config.toml
n_layer = 14
d_model = 384
n_head = 4
n_kv_head = 4
head_dim = 96
d_mlp = 1024
vocab_size = 9620
activation = "swiglu"
norm = "rmsnorm"
norm_place = "pre"
norm_eps = 1e-06
positions = "rope"
rope_base = 1850.0
rope_fraction = 1.0
qk_norm = false
attn_scale = 0.102
bias = "none"
tie_embeddings = true
parallel_block = false
init = "uniform"
init_std_qkv = 0.0386
init_std_o = 0.0
init_std_up = 0.0386
init_std_down = 0.0
optimizer = "muon_variant"
lr = 0.0107
lr_mult_o = 2.0
beta1 = 0.95
lr_head = 0.00507
grad_clip = 1.0
warmup_steps = 200
schedule = "cos"
final_lr_fraction = 0.0
batch_tokens = 131072
seq_len = 1024
doc_mask = false
train_tokens = 389700000
steps = 2974
dataset = "wikipedia_en"
MLP neurons of a small language model. Each row is named by its layer, matrix (gate and up: input weights) and neuron, and shows model dimensions 256-351. Each number is 128 + 32 x the weight over its row's rms, rounded and kept within 0 to 255. Numbers have three digits each. A neuron's up and down rows have the sign that makes its largest values positive.
After each neuron's rows, "fires in" lists the words (lower case) most often at its 100 highest values on Wikipedia text that the model never trained on.

L4.gate540:113152078115174100182091164113146110161073049123112134145079095138215105150079111115141152103129081148166129170133146169107082154099155134131102121156107102192138069144115124079140106145098095059159107141189106077080180080136124134137143174168108135114140141110109155171193118143156199102
L4.up540:078149121100145107132130121105173076149102088104082119126108109122178070096074164217189116147134139165144111142054126186094101108127122125121136113093136166154171068133162178111124180157120075118194143095168089081150133097113104130148114113137151144123111126158160136143147157144101115124
fires in: "he", "they", "she", "it", "we", "iraq"

L3.gate825:092162177124153129113144109093114120152094104130085132141105108113150137086123065179150173169142117120171146158183152129053133148135134108104109136132132136132153089096060087167140112147129102119099165075129219132179181148155123165180100105167150151135143134127152126187159123199143110167
L3.up825:083137121120140128098092147122160160180087115102084124158101094124155131108100085145196115145170098190126073132077123134084089130173104115092163087089132120151123099123082105126102144136105141156121132112110143119135152141151162118100063088142119185163189121172152155110160181189161177208
fires in: "he", "she", "entre", "it", "they"

L6.gate1015:097115162136159126191106146130064120143134062121100141065121226154118150132126072154080191083064119103122175139151167115187141123157085078076159161101146094106170138151105124129110126104135098143113090125127153156127137141137140188123144110119126224137120206131156130114121154155124105092
L6.up1015:171194110119063139159138078118163152077120245108128126134119114150089079150157116220133249168117153134124100116127162151123170136121102156150150149088125045142170120151130122156126152094123065183131104168109169135102136138081135134172138145124074116158104141178099091144190055106161090173
fires in: "de", "age", "west"

L2.gate214:112151144109047106143083124101155159103140100105167116153146096143107122138144158099145132132172128089206145080104173119157060137112158136164140070101136116149205114150166081128099124134118066164058106102148120121146094136112186112130120106074116124157168080141087187134149126178075106139
L2.up214:089157106138106092135128192115135130130103136108110092169114095091088103076091140151091203121154116111142101075129148173134107157147112146160172111135130069116141126189152172142066113107119095113124173122157107113116098118073115167124078142089173092151144071088094182198123065169135173115
fires in: "community", "public", "government", "personal", "arts"

L5.gate653:097119108152119153179171131150128156135130120152119128096138152089148137115160133094151117165124214111133116098141177049120115166119182102155140135049129089166164131119170103181117088088120120106165092097133086148111100142099159148072119125105158122178117090153134126111110091125097150166
L5.up653:113161132118145085169115205147172161129156090113156129121102080176185135125133142121135130144140134115141138126129172104167072143143099154129135159070142107161145125135120091122141044096128122079122142087089120180132063116132101105132156155177134168106117138065103214157151112135122094170
fires in: "public", "personal", "foreign", "annie", "vice", "press"

L7.gate665:138095083094171101179151163140140084130152117113127158126151139133111064130095139188132102104087142140135140166114143093056171126147146121127066145155167141129170127129121079134097130137114087141118154121131187147199148175155148168086103119142127070167132205077167209195118141085143110101
L7.up665:149203078137141063114178126099190107158150114132133143098121135098110084126079138092120117138129150110142137157079134153130157098161125137124146133099120173106163105136127051071155121087122095077105092167153126138147072152140127102105178113062117090125150070102129159129166122151153094129
fires in: "to", "can", "they"

L11.gate613:164136153116153096123164100108074150104106116095086175135154146150189143116154154174147108031111113099133178188149076078171163127178144167107066111116086102123157146079140086122032123147176101106132149096068105128139099111165133156092144149108091142133067173100163094140155132113118117090
L11.up613:134165100108133156214066120072166103114164126100086124119163088106091111139164094113155138135158157083102126116176128111142119070143116146132101146075109168124134139108164124079129145112074112134115121141188146130124154127038112099133163105148108158147148156124163198108079175192096144085
fires in: "to", "can", "may", "also"

L2.gate414:123118140112142132141160099058107210135111115121115116104149189155127100170094078155128159076071111119091167122077105124110184125112117132107135207132114165139124138101088087144134186092180146157177126145177072118066115098155085152135145147135177097115113122130063124137097162135121096114
L2.up414:161162170115150137119195128098164143083171116139179096161175140184087071096125157165060105116086147115158139143114107130107088130168114143172171131136196112145181094111072167166099115076115138126178135156094115179167147141054078137172198116108160054093121119156130101239079137135113134113
fires in: "south", "east", "west", "swe"

L6.gate741:082113159106141169121168110134118083088124093141130099109118146090116086137099125113136127133130126176083134188086173115110112123130183114127098136119133160170119080118099126136181134098110130152107095160160133134154098156126157134074131172199084098146140109162121156117106123114119126160
L6.up741:118143127118160106112195107159151105156089141104190126090083158128081165141133127139146127133108118118173183127114149157118164132156130141089148130166098101133163182116133120141135121108142121142095100114145146136110140170165090118099111122091147052174087113155098092117133076128107065121
fires in: "it", "maria", "leipzig", "they"

L3.gate198:121107111167177129150150123120144184153078108131124146107100108161104095145101111153155119060101166034040153129183143086101129117125100118145095169114071080135161143113148117079098091131089095109120096107152117068152107166112160129092128119121110134157187162157165178112102138175178079118
L3.up198:117095090124139118161159161158138183151144124120129147098112063159117090121116104141130176128095197105029131140168155099095134114138109091126122133073126099106112140127120128146109082135084091101138135106158143089088098128133163191120092133129106182120171168131167110114100091089155130103
fires in: "game", "season", "battle", "legal", "record", "marriage"

L6.gate219:148104113098127121139165159087100107109202066113127069122139121103149136117165135065120128102150155119139155154123161100091109140089125127153036146172141131164065176141078143129187199132151137140147179135168101172136137127153172155129145172121120127107101189151100146154130059144102170112
L6.up219:126119101111136100125144072107098181200149094088098095125079167182141151185107113148165100141108124104143153168152096128113116111155151137177132098141106141143141148174128084080165072071144146125130102095132115205156098126176135141078116125123113116155160206194083161103156115170121111138
fires in: "on", "it", "of"

L5.gate668:102093144100106165154072151177110124120200184139168125102066109157154139112160097103137130169168165209103167129091063148109105112159121175145108106101141102128195127137115112139124118152121121191170140163171086159133127172113095102137146083104144108104163046121087153145055131151185156097
L5.up668:084110173126183093171160155121121206164066108107186123134111110106157110134119145122149092103100161134133128117108087084089106070074138198154148117139103102102140103116155101120126149150131176111119097151170115144168120132124103053087228106139194173118163120102109150199162119114225160111
fires in: "one", "first", "back", "because"